From a checkpoint of a small transformer trained on Wikipedia.
Size: width 896, 14 heads of 64, vocabulary 16384.
Architecture: LayerNorm before each block, tied embeddings.
Training: a variant of Muon for these matrices, 1021M tokens.
MLP neurons of a small language model. Each row is named by its layer, matrix (up: input weights) and neuron, and shows model dimensions 64-159. Each number is 128 + 32 x the weight over its row's rms, rounded and kept within 0 to 255. Numbers have three digits each.
A block is one neuron, or neurons of one layer that tend to fire together. Before each block is what it responds to, as a language model described it from the Wikipedia text at the highest values.

Field labels in infoboxes
L3.up48:136095052145146123168164141112126137157168140125125167131141134125098151194095151139157188134120084121151082104128155166109118130114098125138104181158122142183094133154178131143121115085154117102185110095096127138135129141162110089110092121156097092104147143120111192119113141088102143098
L3.up450:159138134181149105146158099116108168118133182098092072159165121146153114151102088127099086124165115115125119111136148156143168142167090160061153128163144127102126110128073119052123109096103084142142122164172117168118105108144127132181111093141105132139148127106074152131120173130125138085
L3.up495:095097115161119127090121171147131171111120135052173082162152134142122156108187089110043177174103136117125151114101031121164091111094114077071150152131106142132130127153106108115132179106108124177148167077108161140184129110148126111104134068115139157114161126129102146135183166109121117100
L3.up1168:118151121137182158101148090198127174131087114055126070187117110053110100111117131120161120101145059109087153114142106071107115140079095115181109138110143165097129086111169114142081135123123137141097070064109165117118164159178109114141155075142102133146177107133116140124080098161109149111
L3.up2579:119108064146044092121125147196133123111194145115125092151121152116137160109130115139126077096153145107145083083170120088083115125087156122096096124135136152160105145147122118128180159108088159129106128113121169115110115121139151119116137133171090200169116120119118124124107087135137110063
L3.up3141:109081109197077178094112149156081075108179092061131104148072091138122142112108148126094090107139082133145118109059183141122103126163113129171117176096146152111146149116170156117157084114124123111180091122118134142094074153107140102066061182169141132120084149116132097088204092155160097118
L3.up3194:123171155178141147149142134166155171083193149065138107118082163166139139142144137145128150112150086173175131160153105165113200112123076151123141098119119103075148112090132117132128155126113229134130158112127111131095121149159109079081150140193142136109120130132143162080116162172100105085
L3.up3495:124088087143118194110115101058097174219153111165112109131147125143115165104046141173147118140067143134114110179123140147147099128144149185147128105132135129126151082144107130106099190152188105111139131143098169144143059148131119182141107143169111226130086159122103130126102195136120127078

Stats headers and units
L4.up1253:166109116108102095112126113164145131149127111146142074157187138186151135099152098156141142093156146118123152120084139092042124108134132106103099144182104112161139133109085096217098147095109117166142132179148119106116138136149129120076139156179083081096144153173114151156128123124172128102

Modal verbs before infinitives
L4.up2805:179081086106112145110106186153090118164112112149144141109152125187153100102151093146181099141156176145084084090124135133119142101117160100093035105197125077158118158154146127107153120110107112121153146147102156117127071078129151116134167182127143132161107140105110152172082161097042178106

Word starts in structured text
L2.up495:146089105138084123125178095093136134102150110119152098146095102131176102156193136098143128068081074146142082135107118171101103114110124158191077105166165115133155123091106095141182183141158091138138173118167176136090107124146177175103116091126127124142119107119131142154178141134067147150
L2.up543:103143166146078124100145119143137088134052116128157119143129125116156131105072150098141125166202101052137151157120077105118085124099150144119132096150132125167189163152100093097136123157093113119150101071151087138094113112138122121132114166153127174098126089179134148095112147182097162121
L2.up1976:081137166124174170110130146106145166136099126155090109090096150163173160132106094180139078104162107158124099161138118099120120218184144136156148108176177143159085090126126115094157123138230091119119103075115115118109136143113158084145085133118118127103119085174132131159097150106159127168
L2.up2353:099155181199124132096076155127151153105075121164141108165141114116166156142165158067064146115173145156150115125137120150159158140153127116117068133157140105173195121161155093135164150189098098155170089187167174165116134125206128121156124145147106167095110159092128132128135125093092135107
L2.up2459:200088155105089099143126164067130151114132164126157086103070145099179173152130111093132120120142159106102093137070083112062070107054154122111191111083069114135148173115098115104176137149154137066115145123132153174124113078093142119150151102181120099191137056191138063120180056130131123080
L2.up2807:145085127115136097200104100151107167151148174122126132117163138211040104109140134106083134135157153096112118102171117129126099140140094138087176125168117142139153178152167111129107143142163139111141100164078181123103137113177132165158146098090160066098101118101112153084162101168125186106
L2.up3221:098117127188129096046110107111085087143122115130160169147181160099114150073141086153131077088095133127149102188130149127199084130110140167102154139121133163143121156132149091147113138160097134067116155121182088181107126149127145061174160113109115108146123124113110114098114154187095123183
L2.up3308:110151162108119103104095132111115134159170116105118100173165123189117146133147087145102156126140145140137095157159122142149077124162142117063200133109108149139112178067094149157113172118051120152149138082128105069148130154115148106132129118113096155106108117126099117135195128205150150193

Verb right after subject
L3.up21:175147120163100100067101172165144128095118182158139115111085051120163079173168172141043135146103107128139178121116141105101121145113073091148142145025153164183108163110129178141114117110139099048174130078166056181126052083134109173129133176092148179122161123146119139052077202104182172124
L3.up124:162147135201097157103186130132155143128162179143124116144144177147108047178142147149130179136134147099128122096085127116141033134157131133095157121117128158114134129099135134142111108137110129123192148149123143175117130117105142178202116149121118159091155143123128101128082154101145138164
L3.up377:150113118157098139182080241107138103087121108124116132099126130104138129112169156162196165109108083158109144109107142172147150143128085106116166047123117136167124132178173193096111129126130117124158093178180164143098128173117172114191152101113154145119098152126115098165065209102160158073
L3.up1382:160127105158076176177130160113155132077097102107157103085120133127140168123129133158105200088136113108095118114111117073082139141175099166133154141080118113115159133130082105154131145112120174123104065167164150111142151128150139175145097155140159094166163128118116091133116187137112128135
L3.up1762:117174149145108107237082100105110153136138069145099133164144159136127156077120124143154167134109107109113126100115123101154139080146053108117173106091074195160098128088117184129168129151155104103174112106159183164158132117113119126122070187152111143136122142166146092166180131182159182093
L3.up2180:114167119143080125150107115118150138159058152167133076194141141204169152082094128125110166164113169125142107145146138197173154129154173076147176063108136153139151112088120140164137146106101142184165130072182173128091158151169165096165075126166162187152167111111163083077107157130188145131
L3.up2255:159055064115163065127116177185098125127127103119157159101095121108149153098161153157095176182111128123067142097093109072094148154119147147143134148121129117129144115119140167093139161144144134153108154126158145159120108124107192157112101184136145101160078207130164061174133130137118126112
L3.up2631:184117080205145157114141118159174151070108135166131137181131131123110147134136161178118157074118134107208117128139140117132076105111172099115103099111152115144219124132153133109119159113135157120170140118124128077124039178199105192121096159138144166141193130159141089120119172119143135128

Auxiliary and modal verbs
L2.up896:188163096166109132114145128150127174108156113145094126155096130094144152097130149146079099116072163107088160105078153182078139141138148108068167129129199162115070136139116177173140106112127122108110170177110165092150173113137087157111092100141068106098118149149133136135095147124110124104
L2.up1731:112137141130122111161100167125189172156151138143143117115100118137149136089131142197119163136091159147162108111143158136091160159119112114097165189072115104115134119168121132138073129131076100145140152125157178161168167117158096147124201139220100090089145154144108076168138156129101167116
L2.up2032:186138089197082111130130118096104171107118110144141171123104101173155092149110154146141195164141113153092165100177128135146188188086075123131055121105156128088108127151125131088133109121131154161084146161103119170212102166104175165179150153166137079122149131145102146145130115131114165126
L2.up2195:066111097177127148132059098166140158073129172191173149079063055129116160111095104164163122180112152115086158165148125147149178110168150158110091083184111116165145139082130115137111117123075123101137152156103138168109137157171137099149143124121161108120113119126062095145134140069114139138
L2.up2270:136113100131108180225159183094065158119093145134115126092098155162139118175141141143134112107119156141139089146112161128133162132130087140079072156095162078190171122081135122166088053150090115196152091196164115150099106100134123140150122194153141157128147198115107088129185106107123174131
L2.up2652:170194091122109147101115134193132166137102052135143111123115103150140197165089114240162131137080193155166074091123140147120115152126078157073120113064114167092137138130195055130091085179112158136065112123097157094148092145160123140132123115142095066104155149096054130142129129130114153122
L2.up2914:090165049112115148157084134165120153093133192104160117171094185107137132166072124130241096083111193132168076149160164135156148148096137158116181172069138173102124113177103085159178131091176113115155096108168178136175124096120117209109185171159103143075133163132072147115145127181116078186
L2.up2927:122158130152070120101098121143204141065106055132092140153116151198103142101095097141159123097160144107179113149102109143159113155134128052154164137101129152140086082116099115132129138087132128135097062164081162142161104166167147144147157097151139099106078176095060115150132114155151105121